python train.py --num_hidden_layers=9 --hidden_size=256 --num_attention_heads=4 --num_key_value_heads=2 --head_dim=64 --intermediate_size=832 --vocab_size=8192 --hidden_act="swiglu" --norm="rmsnorm" --norm_place="pre" --norm_eps=1e-06 --positions="rope" --rope_theta=500000.0 --rope_fraction=1.0 --qk_norm=false --attn_scale=0.125 --bias="none" --tie_word_embeddings=false --parallel_block=false --init="normal" --init_std_qkv=0.043 --init_std_o=0.0 --init_std_up=0.043 --init_std_down=0.0 --optimizer="muon_variant" --learning_rate=0.00672 --lr_mult_o=2.0 --beta1=0.9 --lr_head=0.00612 --max_grad_norm=1.0 --warmup_steps=200 --schedule="wsd" --decay_fraction=1.0 --decay_shape="linear" --final_lr_fraction=0.02 --batch_tokens=65536 --max_seq_len=128 --doc_mask=true --train_tokens=490000000 --max_steps=7477 --dataset="wikipedia_en"
MLP neurons of a small language model. Each row is named by its layer, matrix (down: output weights) and neuron, and shows model dimensions 128-255. Each number is 128 + 32 x the weight over its row's rms, rounded and kept within 0 to 255. Numbers have three digits each. A neuron's up and down rows have the sign that makes its largest values positive.
A block is one neuron, or neurons of one layer that tend to fire together. After each block is what it responds to, as a language model described it from the Wikipedia text at the highest values.

L2.down607:089176115121129139105146145171088141083127138080106080073149093119167119156117094201100111138087088167125082118118073121087085099148084099211147160116092068150217165155072127081101136150147099119145117083121138052129114094102122141138214134159114073161081128169096107132082157152163097083169084131075175143142106128122173172078117138160144159121177165088175106126167138125110115126167
Description: Passive participle after "was"

L2.down438:128141126176145101147134107129165101147173097123105145146155167119125170077143179130122120103109100127108137089151120092162153177060119139145156129068115150088159146078079116084132140103169097142148128133088077172074116117087093162127066170206150144162141133221118146084075077173105105067096115091128088116096141160138100093131174128135090123138124069092124129085141144078122137125151
Description: Table header separator rows

L6.down12:168140137128120140168156105158163100128112083172129119078087108124103113098201048071187168077123149177164086096099128146086205128187157104137137164128159120134074109156083118094097087152074147134116193121132087097142156157093188133132141124135160092135128116130149175141141137114152170198105104114187113169142106133100157169114112116070174082172098158095113095133152168172145117123121
L6.down284:175126153168140100116119076183150138108143127086115131123177119196155192196148130145183123059151114119174153175106135201173158188083123132110120081149109132125109137092056118105124164136091111154156140140162083119121122165151048085127116131118201182215116090124187098136144093103082226067117133117078155175113134098171121166057118137121174121098137098115161141150154130135088109118150
L6.down287:180108156090128114096121131110178117095199151137084087090109155160163171149073099077172113080126069148122123059121094123118125105133162122089106125062134123162148162076121068126159116177136162127155160095172058093128198129159137109138156167153221190203187135122133100130134163171130108131126076085093106139155118105110148143153143126063158107101090100072185127113127146086109129110085
L6.down323:126135110136162132099137169045127126099166183103134128201122116130165125130233152115203096132126161106105112107118180140146173125172124147183144089089150142139164147099138113141162159133121134139149096088086104163141153119168105095117156118147142163122093123113176117192116129112060119148122137120131088168148052093166174086109145158094121155112113184083097109095163133126152144099104
L6.down467:151094133116116180113070128123107146091185125137140110162069089155105148166162105011177140114174126194104100153143129161122152133150112113110122064095145108127120166063066075108094164100151191163114128155180147159117146107127147125159178122151178150185111144125192136097130163151054185138053130140115172150171124111139129099090121134130158102223097118138161119134097129119139156149164
L6.down643:075130143082152168125081121105107099122117128130171126139122117124054129116159166163155121127117093046146108159151126126144157130113089148074139168125155136099110150136096163070147181136154176172069102165139198112083123154075081164176219137093119088128151175135147170129122177124186172175121113123114152108110166129140144128100182157134190190110104139139114107164141113136126203161109
L6.down719:154059051124167130117134133113156140180098154095111136087110076129174169097155095126135107115122132143175127140155146109167093160153138121196109109088119138114184143074145125101151106140165093087099140184101121152106117144109118115117143081155141119199123116162128108130149127121109157151134077075089199066066159156156062132104120179134089095122115140112165110136148122062078141127153
L6.down801:130135169165070158089093224141144129142146155121131146083173133051101121101115125169118123107089186142083114135074142129096158176098101101157126142076180151135176107122094129119078128124111129107132137140154106125130117064115168111150233152076145128098104134138056109130156152130138125142144166132085126125101105154152164139168095146058128156108186119154138121120144155137164098127167
Description: Descriptor before occupation

L5.down27:106120118090077103122047119134152148099128111082102088126068074153146145141124182112113188100113106145160118061136106093118216168129124121136087123123152157123079105058080083099101187127120210158110081129095114113125102148166104138168125143135134177137150173177089134128204099155084136067192064146110123138110142130069128170115117126098146093143085164146077102096141161151139151119132
L5.down32:156109117117098186149136124182098165163074157089120192153105081140124133160172121084127128125147098122133064102162135130119087173176137138130185196142100101109126092184156091170098093145156123125147180116165093160106105152136142101133073107122178150179158119144070155128157079124124138111183145129123096093097099090059111088149157167194119099107119109094079105107106134127081103117132
L5.down220:096065121132124117128084076085159156132077170081142133135120105179137151133141079155142146144074124121107134102134126090161184205133135091120092138198095055088061146066157105127109169140125122145168161137148102144122111116148147159088170149128091150157167070125195061131078110113035134153072155146128132096140143124117167126094173165083215068142179141115135110166142179060122139123124
L5.down381:121161110136116130173127157157171096146176138163105144123149130150172139124162143144109116170098086131117047177127111122169130107150158159099155133125133106172093144116134104127134095073147120134076100137128129127129151124105114079128156128116130160104113159136147116194138185152164147120183165138208121093095119139185139150168083135132161153146132173120165197132100092131137166087126
L5.down624:095144162057107137167092124146166123093093134090094135179056148185173124111098081150113140139125159134132061101133133151147083121169116088164141137134099132116114139121191110091126166062149120156113148141105131108105146128171136179090094070103124096161100125080135112120131056143107102115092117100158123099128145117119100142164150101082166157165085117151184174112081153128150098068166
L5.down654:158147158171104159149104157158123171123092161102133122150112085152156084148129137121105142100078141084124112125147126074137125185111143157078139120097168145162129149120108106109171150109132104157092090136116125111132071078120170129156109132070068174183094135144156184104140089159128113129163088142137119128189128103081154106138139060128148137167105106125144163138133141148083133079096
L5.down672:128158097154163119090136158084136051124178126114148145144162138151177121126087111123128176156178153097127096147131134128154132185136106062116142137167115165149183144166180195115155095116094160137118158110147103106102106130120117115098215126157075143096065147110050114112125108080152129140099101071101180164105193099099141146081157066138113123101156153195128095143171106139093131113145
L5.down763:142075088119104131141106159115086106138127142127118102112131130164129107114055118147189100122140090192088085151114091145129163077165113152105127144139113104156201099097077060091104074115116166089166160148116087142151082095197161083185072133098142181139145095090095109120081143085125113137136108145122126143121135124154113179145152147154112146055087150093112128109115138128119116048165
Description: Biographical descriptor slots

L2.down83:182116143166150112183152110108054061141120156135168150181073131082127104113127116193148070154095144132143120133108195108110125152105084130099104157136153107149180125133121152131152121142087131133093113125162102130154113157071122173119225079130073095128159097108129114123063134099164109097124167141103152127150202144168174133116078093139126127110123169155133104121150092157126104139141
Description: Section-heading closers

L6.down45:181165115058133137153119110143134152095085136136142150060135092139109111187110173134143190136152065111091173112111157133114105111134062078137071157114087137133111084146080138156076153155136184105118185196079130144075103121124184171159195095161213156118137093135114170081172134130057161109112142088101132143213119121151115120110140114118128131103081100184171123147089130113140103100117
L6.down174:150088119100062113149088089110085163125166118107166133124141120119156123199125181123087096150104111138157151062107104169150101088116151140141100120162147161126169072123153169169128146090153136127076137117075099161125069083129104088131183161091160134146087082120162149149180130106131074143173155182068095124184120138085115170100115117128119143186160043120080137173110137069097075107128
L6.down206:134095132137182061118151124141109137142097092104170113069106159099164130135156090173143080114157099110084175114145136116121173160125061078145136140111101130113157089134103207120156129161114046145158171186161114120094082124121093107120150142171096136121089088115107134182156156129137115181166087044085169135212122075109161168164148080125094108145109117109159091103142142072147115153155
L6.down234:093109139161091137143150135112116149079193181117116089149146146084136131093154086147121152180098092130099157123095141121177061126166154194114133118158081154106176152165116146117182104105193120137106087104113131173155114115181139127140130138171146141169114090130167152061099098078146119160162121145133138118124133144078122147164130116142120066151110178151115121147070108182134098151134
L6.down281:072191092045150126103163133124097106129086125141133188078099145151142086119077129169115142188078213099105135116140127154151110078131108079162134069150137051146145134162123162087134171193100067125109150107138110110161155099171147133124101139122156157144126122131135176143122099137149192145129121080136135156178172107175133160117231144159159134126174160122047146146088100098141146109092
L6.down571:101105124116115079160180121141099132146103143128118131162129116136155143111105082126123123133134108126098217077116154161141141146196125090163130163075114143107082116144186191091185140178138079131063166105093067163140207119123129132139163149119143120119166127121119095157139156077198135148083167123159165166118145094151103146177148123167133120187108103136144098112118124155109140114063
L6.down770:128152089105067139187098113170157111145091131103097111166113107115161184110057175167130076095104139072149142077137083178089123155082127032129164122128138135166099130117136078104089142139112141071151107110078168141092127178204077100134219136126129174142181120169125147131182161131143128111100150152115132148148064153149128096146146127131180093157159145109161160147113117094093122183149
L6.down825:161143092101111103125145134088138077124146115120193111105154153121142129121139089118132104138083168121139170167104098145117117131113182133121143091096083130098113118148150184053092142115104161101095150118116053180113110167121114112097238145150170174160109091127153128108094154111148181255066126054134114200124071139070120142148165134127166115149128103175165031111145144120140163150168
Description: Plural noun endings

L2.down455:139146134170092129153100092094177157123138110141127102178096171150164154147129080140132095159126174086188174154131106137145163191109148132142165170091111142181183142173183142182165162203118143136059154107135168124123097142099143125102210094079141190122111147135142092159118110133223161162082102079131133117078087121133176165104169119148143112112137125074159095126150185136109161108113
Description: Plural noun endings

L5.down46:160155104151130112096120106161062088092141081127105123097151180097142144132135153080104099112207098106093107179144146130175139136154100141120099131168171091118153147110193138073160111160109155130153132138128122098133157123107135099137111159144122137108172150146151172188123144134164097172154121095158079102135166094122189120145064123129125139073179151130112142152162159104147100163140
L5.down124:180138074050071133164146151095070083116142106137135121107091101148089147098120124130130139141123126185102138138113152172099114146063099178088113165116168178118085102185074146101132141198171107109150149147166120098112199141176126105158103150019141156117052162159080127151146133121157043096167121111110187112092117171127080131124096120169107114130216148169153129150123093117109110157174
L5.down158:142081172165169139165128122152147049131082155197156131180154085145149097153112072174144121098148135140178111157153168161133063131139089131088138201146142132069175138150119084094138106134188108133134128091121070123073075104086134121144185113168073108089133131120147161152143135069124099139118133094121139129058154161160155111126145101113068143081193084151145120147152153122142120087160
L5.down189:131139113135161113087120131152127084136118112096113112140113103114138148065067176170107154127128084123109111120122145140113117141064107139091151138149111177107109096179213080111101114067128136180138135095181146151093117093099087011134131097131097091108130134111151108135107192074128126123085162101169143103126072108106145125109146078186088102127099128099144142137162149103133156138112
L5.down266:132156153159184138151129111129168160140168123146110112192105163119067151140086104110213133089135122133136108165119081118180096153123070115124108118125113090107135105128136169128049117155127144190120133154160113143083085171124139146120223105105096138126092168095137140126170158182084077113123077141103171105146072165131133102177159128080165070119089110123117097161158089201142082153066
L5.down340:185134117130125151084173101081120088111089141168142177128163147129150048135103100110110057179131087094108164149123115120160126110134141179114134152105139076130125140162204128136132050119151084157165108111138102179180126141082127137090109189168166140088175081128179139140113121129177072108119129106163100132073167128156134113083183172126154114105163111151111113158067150106129118082095
L5.down613:195125072086159116121142140142103133141182123185176134195127133129136116094183151156207132168172148108148143123120146151161151111153088120157152116117112145113131135102147158120156147115132199133096118084110177151088139109185133132091187142176143142111146133164083171103078119119092165182092103116176097080154106105068139089141140138173174144090159188154093106097122102083127103118149
L5.down688:102126137117169146066077176106111173103135106081155083118163117156156120157121079139082113107091144108108056125069145104155148180118121131147107119209155121080068152141083126115116132130123142182135145086110181130111143115128076124087255136108102099135121144117068106179177100144084093077159151108149093169167200165099153136147099081139094141213101102163092085099137117155133172100138
Description: Name initials and paragraph breaks

L5.down43:189120127098100116163193179149160063090141152099136134140121162152132123118133171162112116162142109128143129088135134151174154110122103124140117095179170134045134096115180063068151096113119143208159149115134118135184175124097126147129103126085157138186123122130173128113128139116156104163164165096181126121152077085120138104153141062110141139059099174164124109111102116150096157065137
L5.down119:127120171061117118103143149129110103105167198182121131073140158146132138143110132086109136079094077110145121143156085176088167180149124107119124141202086156185093102110117118150108069130057141161182138146093113099097106099173106161103180090123083039152151120152218124099115126117174134099106110146145076168123107126116123099103064120136159088179154131125123136123117076131133140103104
L5.down273:126108114172139139146111149185112110184148097155105106065178145113219119117098131161081117151101143138117156088121179109122159124118118082146131110120086115169105089103194111136079129095104100127133153152119125171135147144124135114109159158136104110112144094114244115197114151126182125165030125060119091115187094149079157149161070130099109152059105131097135124183164112096104193156109
L5.down329:075138145143106107181131139137133098129158193087114153094123102122170106105116074072114147110119108115118179064170117126119123118156081093114145159099087117173068101144093136117131139142151088203106136105103158131144187086167108106134143181173163111182128119160113168170176150142171142154138122109149097144149143088114110103163045100081112123130170106161213112088119109124162121151125
L5.down466:150105107192129189151146074106052073182152190113155152117081077114122189163156131187113079125119085151121182107178107101112121135144111136116188105112089139176120161129134132080140155101149127079101139140152150140172130168131080090129126128135122101161153162192109156151147087118167168132113072123136154202162185128082153152144124124211125091086124139136116114137097159117158175150180
L5.down561:154100154135135200157115161127085088181138123164092072143124133103106165140108077217109127100083126118087092150126159158120144148157135174118118223097078162106137157082078119100108159143152209142124105109106149130139118134120118122115255100075114167116099177132089117090116119147150118147103136099159157128096080155160121054197165179145120142135124073133089107094152123123089116157134
L5.down583:157097138122131102175115081167131074117169103071132108127075119096194134131110106110112122130135084137103203103139119160160167153120105088142095129151098158185125137146150125096165162184094107088113094148130158141110150184154117109127168171143147143157130097173101115180128154120146114167149068098094133138117144137076106167130111162156113101100132131173148063099140115125152088177146
L5.down816:148099103183118087136080121103138158137163090092124141150093084155072118144136092159122106123157137092118115144160107160142124072082126200137140083107147118149126112123126139146168130136088086114068113133129118124184138143128143118140101160135153103109106113124117124149061105103029072108089148079137127195165147120100123071113124091138135159077129097120137154070120111193141111193090
Description: Plural noun endings

L5.down170:159156172098106129126084118103143097119132056084165106149152133186129092186139184075132158139081072126149086096078153149124108163108121133131144125140142153112125150137113147113123172121136158131139196109175151119147131161113113149154081125128153113081151112134169160112118124127095142226146110069127100165087085135159127099087110155164128083151116134146039129129169107100135162107116
L5.down205:133143187150122108085168170114090136047106139140109097127092063137118127100091107165102108134056118117110125130117147159183124102104143116150106128170115086122184174145101123128140115130115177138121129160127122125112119106165153104146153144159193135174071091125062101143148123144222069148114140169126171104088215161106100123124096112127151161086139145084110114097158075113149136114143
L5.down277:114138130124130078108107161132141110135098158145111108130141152149097128103123061078139110097132121086130134069153120088117140143146126119181081165105181119111207140183183138033140107101038192052135129128155180193156131145130133131131222122060073142159083095087090074105122154143175120085091123127167156143075090133180131148109091114147107117120165122164146129098118195147148121178099
L5.down290:161071148135117098088194153131119139111130151076159143097163116107121077116087158178126111107152114149170113144162147096064167098139105137178086066121143119156153159169158113123102070162113106126098149120130122143087134158139143096108097176107084149107174084113157107127127147129073116134103090106127159093100101147167147116190128199141126089040158157105140070069091052101169120155087
L5.down467:173184140129143169167134082126105147164119137170172129143116149139112106187111155156085083180117115148106151102150088109096118190121127138165147092121117092163142133099159127127113169196115126092071073097105187177121140146165129183108202161082133107187171089119105157188186146110196103141153087056119161119107104140129163148100138156130096084072135087114127046160151110113128128156127
L5.down471:096155128118125166182104115140110183092123120125148138146098094132115122056090097097117116098126085094126093192121139130157153123113106153136125175096168131187142136138202087166114137132134199117106169098113163092171105133138114125125212105137129103155126145117172109118122153145178160079158124118121191149093139139146137124108119095095108110079133182153127083111108117153105103089158
L5.down591:115135116118131122071136207076113144086091197135126133122164104129111070145074111105136152076107120119160114086115153109136134106124123149089178142186132147164094097101197133142125121139119054146139194127079123100149115093084124123075105130141060118127181153095184129109142166085161127085116069137086135109141114122105107080134142121134115099133181143151206109159130085073155123110124
L5.down712:165149153123098103075171114139088077104144091055149123107116049121129125117087179054104090206163146128099155061115125089127128130099112214162181117127129158131117181137170090114107121195125130094112184170102118190138130178128091111103137174130120063176078132154163138088152141068120085125121122134097127072122091143140152152140148143194124098106170112133089096124130098107160156114108
Description: Passive participle before by

L6.down168:082106120137112156083133176105125162135184123155112080083113139155137130110135092084152150170091109162082147121155081118078155142165136199180185119103161130186192160058122148081120090079174146093160150141139128144142067162074163148175101113172137086126185128155086129123138078211062132121112083106156129184125168196170136144110173070182092128150120108169153170187146145161172159129177
L6.down344:076163132091129141130137114102092119167171180211047137167115172148115177110119118168149100131076153152127134080141173100103108140136045142095164100071153116196108148138171134087089125124057127125156127143087186108154121143132141102178130127147162124100137135125139131075098086100236084120088165141115143122175164129156198134127209121131121152099098125206131131151077117157105105147164
L6.down351:120142136104068157188115120105156168150181123109184170110156122053153141115095137120060117147129161104101134115135102155110132147106128124154116161082102128097116061090196123072082087160127113161135169141129124106092107079095090072149096147114149185181092098123178123126136186170198164174109104115152144116127135121089109211128101083169118080091130122082111085095101139189133079102162
L6.down414:175110116130134150080162106112119163148117158048145197155141136145106141145106150163118083176158118154136178132125079084140143157097139122112142132139175109121119106090158164136145108144100058104135098124120107053121119116141115118144255139137096108148091119128199104141128137067255102149109129134153131145123144087161119148124164123088111086096187096141118103099145119119133092133134
L6.down495:186084138136154131068157043155126107126146138131138190103123157199148128076130100132174156133105138241082173116142118120179097146150080120111159131171137108118179126172179137106091174103124109134139165150115118118131105095076067162149110174155091141146110115156106186134098135127159084156109161178118101125105227161159176218112162113140160101128142155073133110135112124130116135149110
L6.down515:086168144144124097094142161166163085095153114086160152112144206131137176097094105143135115163141124102176157049090140099107191168136081123149088116118168158121198045143135162131122106131161113110102146166144152141107127154135071136166188191110124126118131158163103103116077089102123141162133095112094096164172125056162082075132127164169101132136061128140114119106074127106112054179120
L6.down614:094124102148152105093077194140157106148103086091139106068121140060133128167103104072157150138133142138150176069143141120195212168141103135184145116089130137162125131106132130180093074104158135104114080120106141145151189072137139159180041111113075055099131109115129163145160180090110104156115109082121118139107153175146161155083147107107096120114118175078054030110140134144132139104098
L6.down691:124108095112128140106124092141113069136133160125138110085206149091148136117122138105118095117094116130139074130131102103097184077111145097147136076146039143135166096126070057122150102158186159148156101099125150153125105109148098087126128155075121122146103123162181064126143108106050114076133045123099143126145062134135101206185127091130153095131081134081114127172147163150115142159143
Description: Wiki heading closers

L5.down84:102185136177071106094149123102167146064182131109136164097073170131084140091113115171101122126060134143115104106147156114108141134188157124107111110083115150143119149113126082088188132094127133101117184115085135101142120134099111092158040137132163131117146137184113181116167166111049075123162094123162142119200092137029159051187085138095101132102163126106076146124098159116172105150126
L5.down147:095129145134171146184122144130134069118141074133140135111084153139184058096091102115146175114123100152097155126139150178084140106143122135099153144114132115148132132145140100090068191140115089123187117112128102138102136185094211133126081150146099157101151133143154091123108084071172157198096078078167141131160100149102196101157082091136172188117148092115152138130140097091138128164190
L5.down221:140136107181138197137159104118100047141136178146145056184145117088181140145122127158122167092101127091152128131134109151106118047072114075127165093076132065140097102121040142101164176135155112089098180176152153145070108135094136145109132129129098102171106131136182118152117166174070112126093161102115153095165160143136153147074094109159078086111103119109127145139192160103121144107152
L5.down292:130108134090161078150129077092104102133103136103102164074129133138117098149132069139118119170149110130095079119177128154129124129088132109118130156138080122142112094081167091110097092180190134092172136149148093182169136122024130130152070169210178071091056130099151159135142208154142154128194147154131142115098094060128105119104150184134129100077151122078130159180082129115150165163128
L5.down498:149066082086137121109154098105122125127090076070149121145129139109115104164102138109094128126156112134104128149107075146170125098141117117118184155143093047086106051132159134123127195118111114096141134183136167130124099113163164169154098138105190187149109103092150088142143164079135174112086112076134134149103157106118127126139151150161122173135161109134145075139142075198134116162150
L5.down598:091084142094159098141150122131076158068103104146122119083138082094165139056161135135128131171146136158144110118188150145172135105130108099157113144140133134133129106112076121164127103108123110098201121137161144153115127106117072150156234219177071158168125151094129153162097144143123147111137104096150134117148106091121148126097113136125082143122140104139119109100098098105147078163133
L5.down644:144095095103128141198124054149173130116123143151152136138162143108086111133115142192134172130121078112136125108186088150111176125139145112136160140170135160093165174205078136157147158197159186073129073160100165055098107080127124121146118160187068128129103090156140098133094120130132110125125122141106163098130096144103104158162157172098106119088128132127150150152166136141100137181136
L5.down776:129067102125135092091149113188141199163134097168093151085134150136109125126094122098154141146174122128141145138139139103117097151168098118144137099155122150128123195109165071131167175085128199105129110141169170071168117172088134121123117141174163114170072212152130138118128139127143122125111115167173122191168122145144172123124178155152144155129194139164135098134140096150118141140158
Description: Numeric table and date digits

L6.down75:107079174169127143159132164117132096090149110115135123158098121110122100114147132118121137133107157064152131116181173083100094096107081147146186148111101186082122098127188118108120149095149126093088120145126107113048115146131139124095251095148153106105084104087130146147100123096217179162095162136049094152103096182128115135149084158118162106159091145092079149067174189181112102160169
L6.down83:146115114172151131116121128139130174159113110118102104126103108089125037098067142122136130113099153124096097165113073161122151146038156130120111139112155071130146146166162138166122102076132172154135103067190136128144125127100121107103225173106148135185098119209124154158183126137140134165138083150150126113178090074100115148151099129128073086139119139196048158119159169107145132120179
L6.down254:140103188112158131165157188162111144127194204138121156171121080147148075092089114091112090116097090076065106117142142158079098170147116146100195138146120109090168170139139096131125109147097135156125139147116098166089056114156125047115136079154078125088118103112190125173107104110179126168087183080119137189128148109141111108073121141102134075125111059120175102126193188157122128149153
L6.down308:153136137071155144138147140121102100158097155143135136121175081098128127117158170145134096101101168141130103109102102096106181200200119079094134106126096130140174128118103107154079132204161084081121121084137095117102127128152138098133194102111138092072142110175124116102124165155063171151097168136146125111137212134093143178142119177147172101163138157175086092115094097133109127125068
L6.down415:168162116130128173121133097074097079159073120099103158081161103094158099147178156131159141156136143147141075118104133127152152142150193217170161164177087118158119116173158077112132168096060139126164117165173193138117120127115171112123158110116054104149042146189097136144161111098152148129094109182138166149122081044147148163161119082147163134158141135099091094116134102137115117099184
L6.down451:191153031113133124080138146130083125158077106153103154094133123140106159147179137117194129154054136140181095121105113150100095140127140071115133125155094132119147173151145156073049071113088088116101134156172164175084109131188143179089069151090141153124141118098121107141160093141112128098100124099127096165176087176115174131144126106146154117087113131148101105149110092090147106092120
L6.down688:113111193146084119085144104105107088122112172142176126165142159026088114173086109182136150111096147140118080136077090166108140132125120129197195101159145124123133130117141155127159096101134133166101109144115089096095124133145101230098208178086092122136143157148129132132149110097155110102076101102145103123103126118122180177145056121113156148093144121091119105071104142150109089176125
L6.down772:091112123107145151117136163158113158173159162100125081099133112154171160135146138106139117101088094111103099098117121070087094101143175148111201099138115151074129140070148150128110075136203102192138131156137132142105138178116123100150106105184164093176107120170138110131147139144200161145114116105126159112181090128155167139047145095092221112093149113079135107164165138132093121096142
Description: End of given names